config.toml
norm_place = "pre"
bias = "all"
learning_rate = 0.000502
MLP neurons of a small language model. Each row is named by its layer, matrix (up: input weights) and neuron, and shows model dimensions 432-495. Each number is 50 + 15 x the weight over its row's rms, rounded and kept within 0 to 99.
After each neuron's rows, "fires on" lists the tokens most often at its 100 highest values on Wikipedia text that the model never trained on.

L6.up666:53 61 57 70 34 44 52 42 31 44 70 42 26 73 31 53 48 50 57 35 60 17 42 60 19 24 56 51 47 45 57 37 52 33 47 60 34 38 18 45 74 54 36 41 55 63 39 59 55 42 68 76 50 52 43 29 58 40 14 50 42 27 28 52
fires on: " the", " a", ".", " both", " as", " two"

L3.up561:87 49 69 50 55 55 54 76 71 35 59 51 22 42 74 67 56 65 64 28 36 60 30 45 29 45 49 51 57 66 57 26 79 42 54 68 42 77 36 72 65 41 38 61 47 40 80 76 51 64 74 47 68 40 76 68 53 39 52 70 59 55 26 40
fires on: " Open", "em", "esc", "17"

L6.up997:58 26 55 26 57 64 74 37 47 52 53 66 25 74 83 28 41 23 50 51 53 59 53 28 47 41 52 44 64 31 49 62 34 62 32 48 45 25 70 34 67 39 59 60 81 51 32 64 32 50 48 54 58 60 44 38 62 64 57 42 57 69 35 50
fires on: "is", "il", "y", "ar", " of which"

L3.up1260:38 60 46 46 24 55 59 23 72 32 58 56 31 52 54 56 30 84 43 56 51 41 38 54 40 39 32 31 35 30 33 48 67 30 36 66 52 61 56 52 41 48 52 46 65 60 52 35 67 27 47 54 40 36 52 28 37 58 49 88 38 58 58 47
fires on: " or", "m", "ly", "-m", "y", " but"

L3.up845:26 60 40 50 63 25 39 51 41 46 42 72 44 55 28 40 56 37 70 21 40 64 61 59 51 54 20 28 39 37 69 54 50 45 47 47 52 45 39 45 65 48 64 52 53 36 47 42 53 45 62 16 50 47 37 26 62 55 63 68 49 44 38 41
fires on: ", and", "s,", ",", "es,"

L3.up1488:59 61 37 54 80 42 79 40 52 40 73 31 03 55 28 65 52 35 46 32 40 43 44 40 64 28 44 49 44 53 38 76 66 38 51 64 72 43 68 70 62 52 66 45 54 12 28 67 40 44 33 40 33 52 51 49 23 58 33 42 41 31 59 55
fires on: "c", "est", "'", "v", "f", "2"

L3.up1109:41 43 47 44 51 87 45 61 36 66 28 52 44 42 39 28 28 21 69 52 59 42 59 44 40 36 60 27 67 39 67 65 22 62 50 54 16 45 53 73 51 15 40 47 45 44 43 25 71 52 42 38 21 44 31 72 77 38 31 52 53 46 47 46
fires on: "es", "et", "ess", "ut", "ater"

L6.up1204:74 38 51 45 51 36 40 63 48 61 34 50 00 46 49 57 64 43 68 56 48 58 66 25 72 42 55 57 63 72 70 62 16 48 47 37 56 44 31 38 52 59 69 86 54 51 69 45 17 62 30 44 41 48 61 63 42 31 74 44 51 59 72 39
fires on: " and ", " to ", " the ", " of ", ", and ", " of the "

L3.up967:62 28 48 43 60 48 52 68 72 76 45 41 53 65 53 41 45 52 35 78 32 29 48 54 70 40 58 76 43 47 47 88 49 35 54 48 55 59 37 50 40 45 62 37 42 39 40 31 46 49 55 44 57 32 54 26 49 83 79 38 44 40 76 28
fires on: "io", "un", " what", " who", " both", "ac"

L6.up416:57 44 48 75 65 53 68 58 72 64 46 36 54 50 79 78 33 34 47 53 81 38 64 50 51 59 72 48 38 44 74 32 37 25 40 20 53 47 42 51 37 51 48 61 68 55 43 41 61 46 50 35 50 58 44 31 35 45 31 61 40 50 44 47
fires on: "at", "ur", "ou", "ud", "il", "p"

L3.up496:51 68 56 39 58 50 46 60 48 67 84 63 57 37 40 68 54 59 46 79 60 55 54 57 71 48 23 87 45 49 55 41 51 79 53 41 67 68 44 21 55 47 44 44 49 52 15 42 64 46 51 47 76 57 63 49 67 61 45 48 69 58 73 40
fires on: " being", " sp", " State", "ier", "F"

L6.up2041:63 45 32 58 49 40 30 47 36 99 60 48 15 89 48 51 48 47 44 56 57 56 23 19 51 39 47 52 52 44 50 32 62 55 49 48 44 75 20 54 40 64 88 31 49 77 43 92 22 54 32 45 26 45 66 39 50 14 79 51 62 69 50 33
fires on: "-", "–", " second", "ar", " round"

L3.up1617:52 34 50 48 38 40 37 59 31 55 52 66 65 37 71 88 35 27 42 42 39 40 69 38 29 49 54 64 60 78 31 63 70 30 37 58 77 49 65 62 51 64 45 69 57 40 79 88 60 25 46 56 47 47 64 55 33 39 56 65 70 65 39 45
fires on: "ig", "°", " sur", "15", "17"

L3.up398:61 80 42 56 41 56 44 39 48 46 18 86 31 54 45 42 53 51 44 44 25 46 52 73 37 23 43 51 61 37 43 49 52 37 33 42 51 39 31 61 74 37 76 54 45 51 49 49 72 44 76 38 38 48 53 43 50 27 56 66 68 64 51 58
fires on: " a", " as", " and", " not", "ex", "re"

L3.up54:34 30 50 48 31 41 80 34 36 50 51 37 53 25 74 57 53 64 65 74 47 50 90 54 47 62 56 46 69 69 65 53 61 11 53 49 48 35 56 41 38 52 59 58 60 48 32 52 48 21 31 53 20 43 47 57 64 54 81 50 46 65 31 36
fires on: ")", "oth", " foot", "ise", " ground", " section"

L6.up81:43 64 54 66 41 71 57 44 44 38 44 49 43 55 35 36 72 40 43 57 47 77 57 58 50 66 66 48 69 69 46 56 38 34 27 36 51 77 51 15 60 63 61 31 44 25 41 14 58 50 50 32 48 30 42 32 63 65 62 49 55 52 29 47
fires on: "a", "u", "e", " Ta", "p", "el"

L6.up911:57 71 75 68 42 48 31 56 70 76 45 69 50 51 27 78 66 60 69 32 49 49 67 67 41 51 32 32 49 28 66 73 71 54 37 51 60 58 53 08 56 14 38 80 50 20 63 35 54 49 47 79 31 71 01 69 49 30 47 52 66 51 69 57
fires on: " (M", "- M", "H", " \"M", " and M", " rem"

L3.up628:53 64 44 46 30 47 36 58 49 45 45 40 61 36 45 34 46 27 71 53 59 60 45 31 63 48 43 46 65 57 35 60 48 55 67 52 50 64 65 71 49 26 39 10 24 47 69 51 60 64 66 58 66 41 55 54 89 50 29 51 33 50 31 64
fires on: " second", " that", "field", "ise", " threat"

L3.up1256:58 15 50 63 50 29 54 53 54 74 48 42 66 58 51 45 47 54 30 66 30 69 49 53 53 50 31 42 29 32 52 46 75 59 74 33 87 72 42 35 36 75 70 52 52 41 65 24 39 66 49 31 65 48 48 37 62 73 31 58 53 58 42 41
fires on: "f", "ent", "ee", " f", " the f", "HF"

L3.up1625:64 21 33 72 64 21 76 52 63 54 28 19 50 48 37 49 29 55 80 52 61 54 81 48 36 50 34 69 37 36 79 37 45 60 52 50 46 63 45 62 47 29 75 55 32 44 62 59 59 52 45 13 53 57 59 50 45 61 61 43 61 48 33 49
fires on: ", which", "),", ", who", "er (", " which"

L3.up1076:55 27 51 60 50 29 52 52 54 63 48 54 40 48 34 52 29 86 61 73 31 59 30 49 39 52 65 36 44 45 43 32 62 43 55 49 59 40 18 71 30 16 48 52 71 39 60 50 19 56 42 45 47 48 53 55 24 53 63 41 68 49 62 31
fires on: "op", " top", " Som", " album", " Sat"

L3.up622:35 29 59 41 46 62 59 60 79 63 46 47 83 68 65 53 54 38 42 49 51 55 57 89 57 18 29 49 58 34 34 55 65 41 58 64 44 65 55 34 45 24 36 63 28 33 35 34 49 34 55 39 55 31 58 22 62 52 74 44 26 55 36 69
fires on: "ro", "res", "es", "ene", "u", "on"

L6.up223:63 47 72 28 36 52 40 48 66 57 57 53 29 24 67 46 48 00 52 24 69 65 43 59 57 44 59 50 42 66 67 67 34 39 35 52 44 65 62 45 73 68 61 31 39 53 52 69 75 19 36 39 44 99 69 08 57 73 65 52 23 64 32 61
fires on: "al", "ar", " (", " red", "P"

L3.up1349:45 35 32 46 67 48 54 47 49 76 57 57 58 59 75 96 45 40 44 61 54 63 41 52 20 40 59 66 33 62 46 33 52 59 66 21 49 72 56 35 43 45 47 29 42 03 30 44 55 41 35 48 38 59 51 48 71 85 52 56 93 73 74 53
fires on: " oper", " be", "1", "n", "y"

L6.up289:33 47 45 50 39 52 38 69 27 69 36 51 65 37 68 45 50 43 33 76 48 57 49 55 48 45 42 44 66 66 41 58 69 40 32 47 49 55 47 62 51 65 55 63 30 49 40 20 45 70 41 34 54 06 32 73 49 71 75 42 58 56 74 44
fires on: "a", "i", "e", "o"

L3.up1892:79 46 64 45 55 50 32 30 59 43 44 44 55 56 56 39 54 53 49 39 60 42 45 63 61 34 59 13 63 30 25 51 77 31 37 39 34 28 47 64 38 49 79 37 32 56 45 60 17 42 49 29 53 42 79 22 48 23 63 41 27 17 15 68
fires on: "is", ", which", "ind", " should", "olf"

L3.up18:54 41 77 49 37 68 61 62 47 53 67 27 73 72 42 41 63 38 54 69 57 49 61 58 41 46 46 66 60 64 42 65 54 27 46 76 58 51 62 55 45 69 54 46 41 45 51 83 41 43 40 40 68 41 52 31 53 17 62 43 57 44 44 62
fires on: " over", " | ", "°"

L3.up990:60 27 57 68 55 69 73 50 28 30 92 39 50 69 51 58 62 32 58 83 15 47 48 40 06 38 37 64 31 51 50 32 50 40 51 41 91 69 48 39 43 38 48 46 42 40 42 55 15 74 23 57 47 66 60 38 57 31 74 49 47 53 31 50
fires on: " he", " she", "ed", "ection", "en"

L3.up721:74 65 80 33 67 57 51 40 34 75 37 27 57 63 72 54 52 82 46 47 40 57 27 45 31 23 29 56 46 52 36 33 58 34 34 62 57 56 46 51 44 59 47 50 38 43 64 43 47 48 49 46 65 50 98 46 27 12 68 72 59 39 30 42
fires on: "em", " also", " Open", " has also", "v"

L3.up1347:31 63 52 43 52 57 74 47 64 44 73 62 50 68 27 53 51 37 61 32 62 17 42 62 06 58 36 74 40 69 49 45 38 49 53 58 41 82 66 34 66 59 30 51 63 60 32 48 73 44 43 47 26 62 44 58 31 32 59 31 55 43 30 51
fires on: " under", " another", " commun", " those"

L3.up1705:44 52 41 55 50 46 44 64 41 56 76 32 47 71 44 41 59 42 70 58 46 53 89 39 64 82 62 35 65 51 64 74 43 42 60 24 67 14 49 82 66 43 26 35 58 69 32 61 18 65 68 46 36 42 51 47 42 26 59 43 22 44 42 41
fires on: "id", " Te", "arl", "land", "ental", "ón"

L3.up1457:51 11 18 47 55 73 26 60 27 50 66 38 54 74 44 61 39 30 72 77 53 37 43 66 68 67 42 41 50 37 32 45 54 41 58 72 29 48 64 00 60 74 58 69 56 55 60 44 65 28 62 47 56 49 39 57 40 50 42 64 51 31 49 69
fires on: ".", " | ", "ly", "ially", "ure", " | +"

L6.up1601:35 74 55 34 56 56 46 55 26 26 34 33 50 42 46 28 35 35 49 74 36 48 54 22 50 40 51 56 58 46 61 43 64 53 33 52 30 73 59 49 54 66 64 69 56 21 52 59 76 50 67 55 39 77 38 71 65 45 54 53 43 81 45 39
fires on: "ar", "an", "t", "ub", "j", "and"

L6.up43:47 54 50 60 27 35 36 48 56 30 75 48 51 51 33 63 49 34 62 45 49 31 60 59 44 18 34 46 18 56 54 48 43 53 09 32 40 52 37 23 45 79 48 67 38 60 83 21 47 52 52 35 33 59 49 10 28 46 68 60 41 49 33 21
fires on: "v", "l", "k", "j", " res"

L3.up1054:39 39 57 42 62 65 73 64 21 70 66 55 43 57 18 60 63 70 70 45 49 55 67 44 66 50 44 37 45 37 63 42 69 57 40 51 70 56 39 47 49 52 53 42 59 45 26 43 70 63 58 65 54 68 42 50 44 36 47 48 51 33 48 51
fires on: " start", " one", "eter", "==", " other", "ane"

L3.up1412:19 52 44 27 37 58 67 54 74 31 64 69 74 68 57 63 43 15 46 39 54 44 47 47 52 62 79 64 36 50 47 59 63 46 40 70 34 59 63 61 65 70 44 56 52 26 57 54 63 23 84 48 47 48 42 55 15 71 76 54 57 59 34 45
fires on: "ure", " district", "p", "50", "tern", "ac"

L3.up907:49 47 75 32 48 59 47 53 14 71 67 20 68 66 60 43 67 31 45 26 49 35 53 54 72 64 25 61 42 24 57 51 81 43 38 53 42 29 57 57 62 51 49 71 44 58 56 68 17 10 62 48 19 53 75 54 44 34 73 65 33 58 49 52
fires on: "id", "iter", "end", "ait", " one of", "- L"

L6.up230:52 51 39 59 30 47 47 56 49 53 56 31 37 55 33 31 43 33 66 30 23 65 70 61 13 56 49 39 49 60 63 63 66 64 46 44 49 50 40 49 89 59 55 56 47 38 50 64 57 46 47 40 40 63 33 43 29 56 23 71 59 36 66 53
fires on: "),", "s,", " which", ";"

L3.up1861:65 58 47 26 50 55 48 37 29 74 30 24 53 36 52 53 26 84 68 29 45 64 55 47 51 60 54 40 21 68 52 58 55 28 86 38 52 55 38 72 53 52 42 58 47 27 44 58 27 20 53 38 18 45 14 46 82 15 40 53 53 44 42 37
fires on: "ig", "]", ").", "m.", " pm", " hop"

L3.up982:35 47 56 56 50 43 75 20 06 62 57 52 54 73 71 44 64 17 49 73 35 25 29 40 46 46 57 60 34 34 56 65 44 34 52 60 66 63 54 21 39 59 51 59 66 55 34 55 63 42 24 29 29 65 29 43 53 61 64 54 44 74 56 34
fires on: " as", " ever", "ure", "um", " ground", " named"

L3.up1328:60 67 75 42 64 70 51 48 81 02 15 56 76 63 74 42 42 48 44 15 65 52 45 52 36 27 58 38 56 65 36 29 58 49 62 35 29 53 60 45 65 58 44 25 45 40 44 51 60 29 48 58 45 43 25 52 56 14 31 55 60 54 50 58
fires on: " or", "'s", ", as well as", ", or", "\n"

L3.up1837:67 64 48 33 39 37 25 49 30 59 42 40 57 53 82 74 33 63 35 38 53 39 44 64 56 38 44 66 56 63 55 79 62 36 28 42 45 46 59 46 60 42 54 60 44 48 66 67 38 30 39 43 45 45 66 31 49 20 48 63 59 55 43 42
fires on: "′", "°", "ven", "und", "j", "aj"

L3.up23:39 63 49 60 48 67 55 60 49 22 52 85 48 29 88 56 57 38 46 61 67 63 71 51 58 28 56 23 52 65 40 57 39 43 02 83 60 37 64 43 59 62 76 49 34 67 57 57 32 67 52 57 83 49 41 63 34 68 99 49 31 40 11 64
fires on: "ard", "ure", "it"

L3.up1369:57 58 64 27 50 76 68 58 39 37 77 26 51 65 65 57 73 72 51 61 38 70 45 38 32 26 50 81 50 46 45 42 71 26 41 54 63 34 69 49 50 58 45 60 45 48 66 65 44 29 42 82 32 40 66 48 55 40 55 47 59 70 19 55
fires on: " of ", "ar", "est", " an", "ops", "k"

L3.up1324:53 51 78 58 46 68 37 42 59 65 53 42 45 70 56 50 52 35 50 46 34 35 36 57 48 43 61 48 45 47 49 45 51 45 52 34 52 58 46 30 47 58 60 49 41 40 22 63 38 32 55 35 39 43 44 31 50 30 58 35 38 30 83 48
fires on: "ly", "'t", "ft", "ct", " ever"

L6.up907:58 32 42 42 55 29 21 38 62 65 33 61 24 42 50 80 51 48 43 62 86 52 40 24 65 49 40 51 81 47 54 60 49 29 44 31 70 41 74 35 35 47 67 50 39 40 43 77 50 38 61 56 26 32 74 57 45 36 47 49 48 48 31 91
fires on: " to ", " and ", "–", "ac"

L3.up1011:40 52 27 27 52 44 27 41 60 73 59 62 69 39 27 23 35 68 63 40 63 49 37 39 24 21 53 53 25 60 47 63 26 63 71 29 56 57 62 49 33 33 52 50 63 22 41 53 82 49 43 32 58 56 24 55 63 43 55 49 54 51 53 59
fires on: " Pal", "| Party", " position", "ge", "ph", "th"

L6.up846:54 59 71 68 47 35 43 40 61 64 54 56 23 29 47 42 44 26 52 38 72 45 47 34 39 54 34 48 52 46 33 43 76 38 46 53 59 45 32 46 50 39 65 52 38 68 51 22 46 46 52 54 32 58 38 59 65 57 64 39 44 15 59 86
fires on: " G", "iss", " |", "is", "th"

L6.up718:33 11 40 73 58 23 52 47 49 49 56 63 47 52 15 38 60 22 61 39 64 56 25 55 52 44 68 41 50 28 35 74 67 44 43 31 54 42 19 25 57 63 44 48 43 47 57 43 18 72 37 28 48 26 53 61 54 45 64 51 37 57 19 35
fires on: "ab", "id", "ep", "m", "st", "s to"

L3.up1043:62 44 46 68 39 14 44 80 56 49 56 38 86 36 48 55 39 32 48 63 48 42 44 61 58 63 46 81 42 53 48 54 59 49 60 56 31 77 52 63 54 33 44 53 40 85 71 35 75 20 53 56 31 55 36 58 71 65 41 66 62 65 58 31
fires on: ":", " living", "iving", " those", "n", "ly"

L3.up1385:63 49 52 75 71 40 76 35 54 63 63 89 28 57 59 70 51 59 53 54 65 19 72 27 37 64 44 49 71 76 56 71 41 27 37 35 34 65 55 41 44 68 60 48 41 46 66 71 51 56 64 32 57 33 56 42 65 38 63 80 45 68 44 77
fires on: " | ", "1", "2", "4", "0", "7"

L6.up535:58 37 61 39 60 67 53 30 40 57 70 48 30 37 41 52 63 38 28 73 52 39 56 19 26 37 56 75 41 04 73 69 48 45 37 64 52 56 45 30 34 45 77 67 49 28 44 71 28 18 53 37 45 71 39 39 52 27 41 38 68 72 62 66
fires on: " called", " known as", " named", " known as the", " titled", " book"

L6.up72:50 61 47 76 41 63 37 34 64 50 50 61 47 12 34 68 39 40 95 52 69 70 50 50 34 50 30 31 70 36 61 76 45 41 41 83 66 33 40 24 79 34 54 68 43 49 61 82 49 53 38 23 48 45 62 60 70 63 71 54 46 60 34 85
fires on: "1", " ", ", ", "2", "21"

L3.up1616:67 53 48 46 50 64 21 43 53 27 29 24 70 67 68 49 51 48 25 22 67 40 36 75 31 41 50 63 33 53 48 10 60 48 55 38 24 39 33 45 68 63 52 18 22 41 65 33 14 66 35 43 49 61 65 08 40 29 42 63 48 55 81 78
fires on: " Open", "ary", "ropical", "[", "ere"

L6.up166:43 52 64 43 36 33 29 63 54 64 75 72 53 28 52 57 60 45 62 58 53 54 58 57 29 63 40 61 62 52 53 41 45 52 44 76 57 51 33 34 51 46 60 66 17 47 39 76 65 48 50 51 48 67 01 42 61 62 35 75 52 65 39 46
fires on: "1"

L3.up431:37 73 54 62 41 26 65 54 64 57 30 25 73 72 56 33 60 38 43 64 61 41 25 60 72 56 33 72 45 61 40 56 47 47 34 57 41 30 63 32 62 68 51 47 58 81 33 27 32 57 70 46 39 70 54 45 63 62 88 76 38 44 45 58
fires on: "ld", "ost", ") | ", "ale", "amples", "ing "

L6.up1588:34 72 28 29 39 39 67 38 49 58 64 33 43 76 58 62 34 40 59 34 46 54 39 63 42 60 46 66 40 54 52 50 50 37 30 51 66 83 43 40 70 72 59 49 41 38 61 55 36 55 68 43 44 37 56 30 47 52 49 49 39 47 64 33
fires on: ",", "s,", " even"

L3.up349:58 47 64 50 65 75 51 44 17 14 35 58 56 58 28 37 51 39 71 36 57 72 46 50 38 62 49 64 57 35 12 50 63 43 39 30 40 54 44 58 74 30 67 64 39 56 67 38 33 30 66 39 57 68 46 38 44 66 79 46 32 55 66 54
fires on: ", ", "7", "8", "9"

L6.up82:42 65 80 44 38 49 34 51 50 51 63 78 50 53 48 42 18 23 53 32 54 34 78 62 57 64 69 28 66 49 44 52 50 36 50 50 68 48 45 30 66 75 40 43 27 43 48 63 70 63 47 25 32 43 53 66 82 21 54 40 50 35 40 45
fires on: "h", "re", "e", "ain", "ow", "en"

L3.up1833:56 56 71 64 22 67 47 38 26 57 34 57 39 66 47 52 45 70 26 57 36 37 68 54 62 48 71 37 73 43 71 27 57 20 47 65 59 51 72 26 48 59 59 58 70 28 42 57 57 34 60 51 01 35 56 36 31 61 33 55 46 55 56 40
fires on: "a", "na", "ana", "ah", "m", "ake"

L3.up1684:40 43 51 80 34 29 63 55 94 48 33 35 51 02 46 74 64 49 65 67 54 60 55 16 46 24 23 64 16 28 52 63 60 49 47 50 63 47 79 25 37 51 50 40 43 43 35 35 44 23 56 71 55 31 31 25 55 48 50 30 35 42 56 61
fires on: " ", " about ", " | ", "1", " around ", " approximately "

L3.up1758:42 39 50 29 45 45 55 36 38 54 46 34 38 73 80 45 74 37 45 61 74 45 61 61 69 69 38 46 83 41 54 45 84 51 45 59 74 32 59 49 52 78 59 64 54 62 54 76 59 47 78 43 62 47 93 55 72 49 72 65 39 67 54 38
fires on: " of ", "-L", ", including", "lo", "als", "din"

L3.up993:31 46 38 69 39 44 55 48 45 84 37 42 42 51 40 48 37 50 69 48 59 58 49 35 50 38 26 42 45 54 54 39 57 53 71 57 49 48 70 37 60 44 60 31 73 59 66 36 55 48 64 35 69 66 60 53 78 55 52 38 68 34 25 52
fires on: " |", " | L"

L6.up344:50 73 36 49 84 32 49 61 41 60 49 76 55 59 61 71 45 31 60 65 67 49 73 60 62 73 44 32 61 49 64 30 60 59 21 42 36 43 43 51 50 49 49 62 70 50 23 48 43 29 33 45 09 56 56 50 47 56 58 53 62 27 28 30
fires on: "is", "al", "per", " $", "af"

L6.up213:63 79 50 71 52 64 41 18 48 38 61 32 49 59 59 38 54 59 41 89 25 46 22 46 65 28 48 68 51 44 17 98 57 15 40 58 62 50 63 69 61 45 44 39 60 64 48 32 29 16 52 42 39 65 56 40 49 58 64 40 28 63 68 70
fires on: " | ", "; ", " was", " is"

L6.up531:49 36 33 49 53 59 67 54 54 62 70 41 52 66 56 40 38 37 49 76 56 78 29 53 89 47 45 60 66 27 57 66 32 43 49 45 45 82 53 52 35 42 68 51 53 46 26 43 35 37 61 15 25 68 37 42 52 62 76 59 63 54 45 67
fires on: "u", " % |", "ar", "av", "ast"

L3.up1504:40 41 31 46 62 35 51 51 18 74 75 48 31 26 34 60 46 51 50 66 49 56 43 38 66 44 62 45 51 37 59 42 32 69 67 19 56 55 39 46 31 32 34 61 49 41 28 41 87 55 38 47 46 74 42 50 60 68 41 54 36 55 72 30
fires on: "am", " Pal", "ide", " family", " years", " Luc"

L6.up2027:59 64 45 68 49 62 38 65 29 87 20 28 59 49 29 46 46 60 51 30 33 57 59 64 44 48 67 38 60 52 67 27 42 50 51 89 54 51 45 45 64 56 18 45 55 14 30 33 85 41 69 32 45 58 62 72 49 48 71 60 33 51 44 51
fires on: "s", ")", " more", "as"

L6.up1226:30 50 48 51 34 25 63 56 59 41 55 42 31 50 55 71 18 43 31 55 39 61 38 85 63 32 52 64 61 43 55 34 51 35 36 39 48 46 52 15 72 23 67 53 44 37 12 60 54 53 33 30 36 38 33 46 27 70 53 33 22 70 38 55
fires on: ",", " a", "c", "a", "v", "i"

L3.up1946:57 47 43 62 44 48 49 56 65 60 66 50 82 45 58 37 53 38 58 55 49 48 63 47 08 70 41 71 60 50 63 65 41 44 62 48 40 67 55 66 57 59 53 30 49 59 68 29 52 58 48 32 43 15 68 25 51 44 79 59 26 62 38 50
fires on: "}", "atter", "alls", "y", "ull", "ible"

L3.up117:52 43 32 44 45 44 44 52 30 51 39 32 65 48 56 30 43 63 58 53 62 54 62 52 78 62 26 59 47 53 45 66 58 41 62 49 53 00 53 43 48 40 46 46 63 67 51 57 10 25 53 47 48 52 58 44 38 36 72 47 57 41 70 62
fires on: " used", "an", "e", " general election", ", where", "vert"

L3.up15:37 21 33 47 41 38 59 59 48 52 45 58 87 37 36 49 37 31 64 40 51 57 34 33 42 41 62 64 56 53 50 46 72 75 72 52 51 66 49 39 51 36 32 42 62 37 62 50 69 51 61 56 90 49 73 59 65 50 29 50 64 79 58 43
fires on: "ill", " off", " of", "01", " season", "ub"

L3.up1759:68 60 70 61 32 60 68 61 51 43 65 29 52 80 43 34 71 29 51 51 37 48 84 40 54 53 32 57 52 31 50 44 45 48 48 55 38 50 53 49 57 18 75 43 38 45 49 34 09 72 42 62 30 40 47 68 56 57 81 62 34 56 30 63
fires on: "ed", " working", ") | ", " spent", "en"

L3.up1316:64 72 73 48 29 55 46 70 46 99 49 74 46 53 66 38 73 30 49 65 79 38 64 53 41 50 51 46 48 40 54 54 46 51 56 78 56 25 30 36 51 68 47 41 56 47 22 46 43 60 52 52 64 39 79 69 84 71 46 53 19 39 49 49
fires on: "a", "e", "is", "ah", "ia", "iya"

L6.up1107:53 41 55 63 62 51 43 43 45 91 39 32 56 30 72 57 72 65 38 49 53 09 75 37 27 58 35 27 24 09 64 58 72 32 43 45 37 43 54 66 58 51 58 51 72 58 54 44 57 41 70 57 44 27 53 46 63 23 55 62 63 33 46 27
fires on: "'t", "l", ", in", "in", "n", "z"

L3.up594:38 56 34 43 35 47 51 44 48 62 58 67 46 65 56 37 44 49 67 46 71 54 82 78 42 49 52 63 44 27 35 27 50 60 38 41 51 40 54 48 62 31 71 32 35 58 37 58 41 58 72 57 50 42 42 57 32 32 43 41 67 38 55 25
fires on: "p", "r", "i", "e", "l", "u"

L3.up702:73 60 68 45 39 69 45 55 52 47 38 58 63 55 68 43 48 49 62 64 39 27 83 59 88 58 59 19 78 66 39 65 58 42 53 48 40 53 50 67 73 74 44 32 40 47 58 43 41 34 58 61 52 29 54 48 47 29 73 30 43 37 58 40
fires on: "0", "ly", "are"

L3.up1753:37 35 27 34 54 53 25 59 32 56 71 60 79 46 42 45 25 22 29 52 66 55 52 27 39 46 46 50 64 44 49 78 28 43 72 35 41 44 78 41 48 33 39 37 53 46 53 33 23 38 40 33 42 61 49 58 54 76 53 57 53 55 36 59
fires on: "un", "mer", "atter", "ents", "y", "ter"

L6.up1118:61 52 43 60 42 34 60 64 84 63 34 27 38 49 54 67 54 49 70 61 58 38 36 56 20 50 44 39 37 35 39 65 78 34 46 20 72 50 50 57 56 36 56 54 60 39 34 61 39 48 39 79 18 51 40 49 46 55 69 28 54 48 58 34
fires on: " only", "]", " over", " under", "ly", " again"

L3.up273:50 19 52 56 41 41 61 49 66 43 65 42 66 65 59 64 66 24 38 48 49 57 52 62 26 50 83 55 49 41 41 60 64 60 71 11 66 57 66 52 26 73 62 42 40 48 56 57 65 58 52 63 61 40 54 34 46 32 64 27 50 67 17 74
fires on: " both", "'", "ain", "i", "f"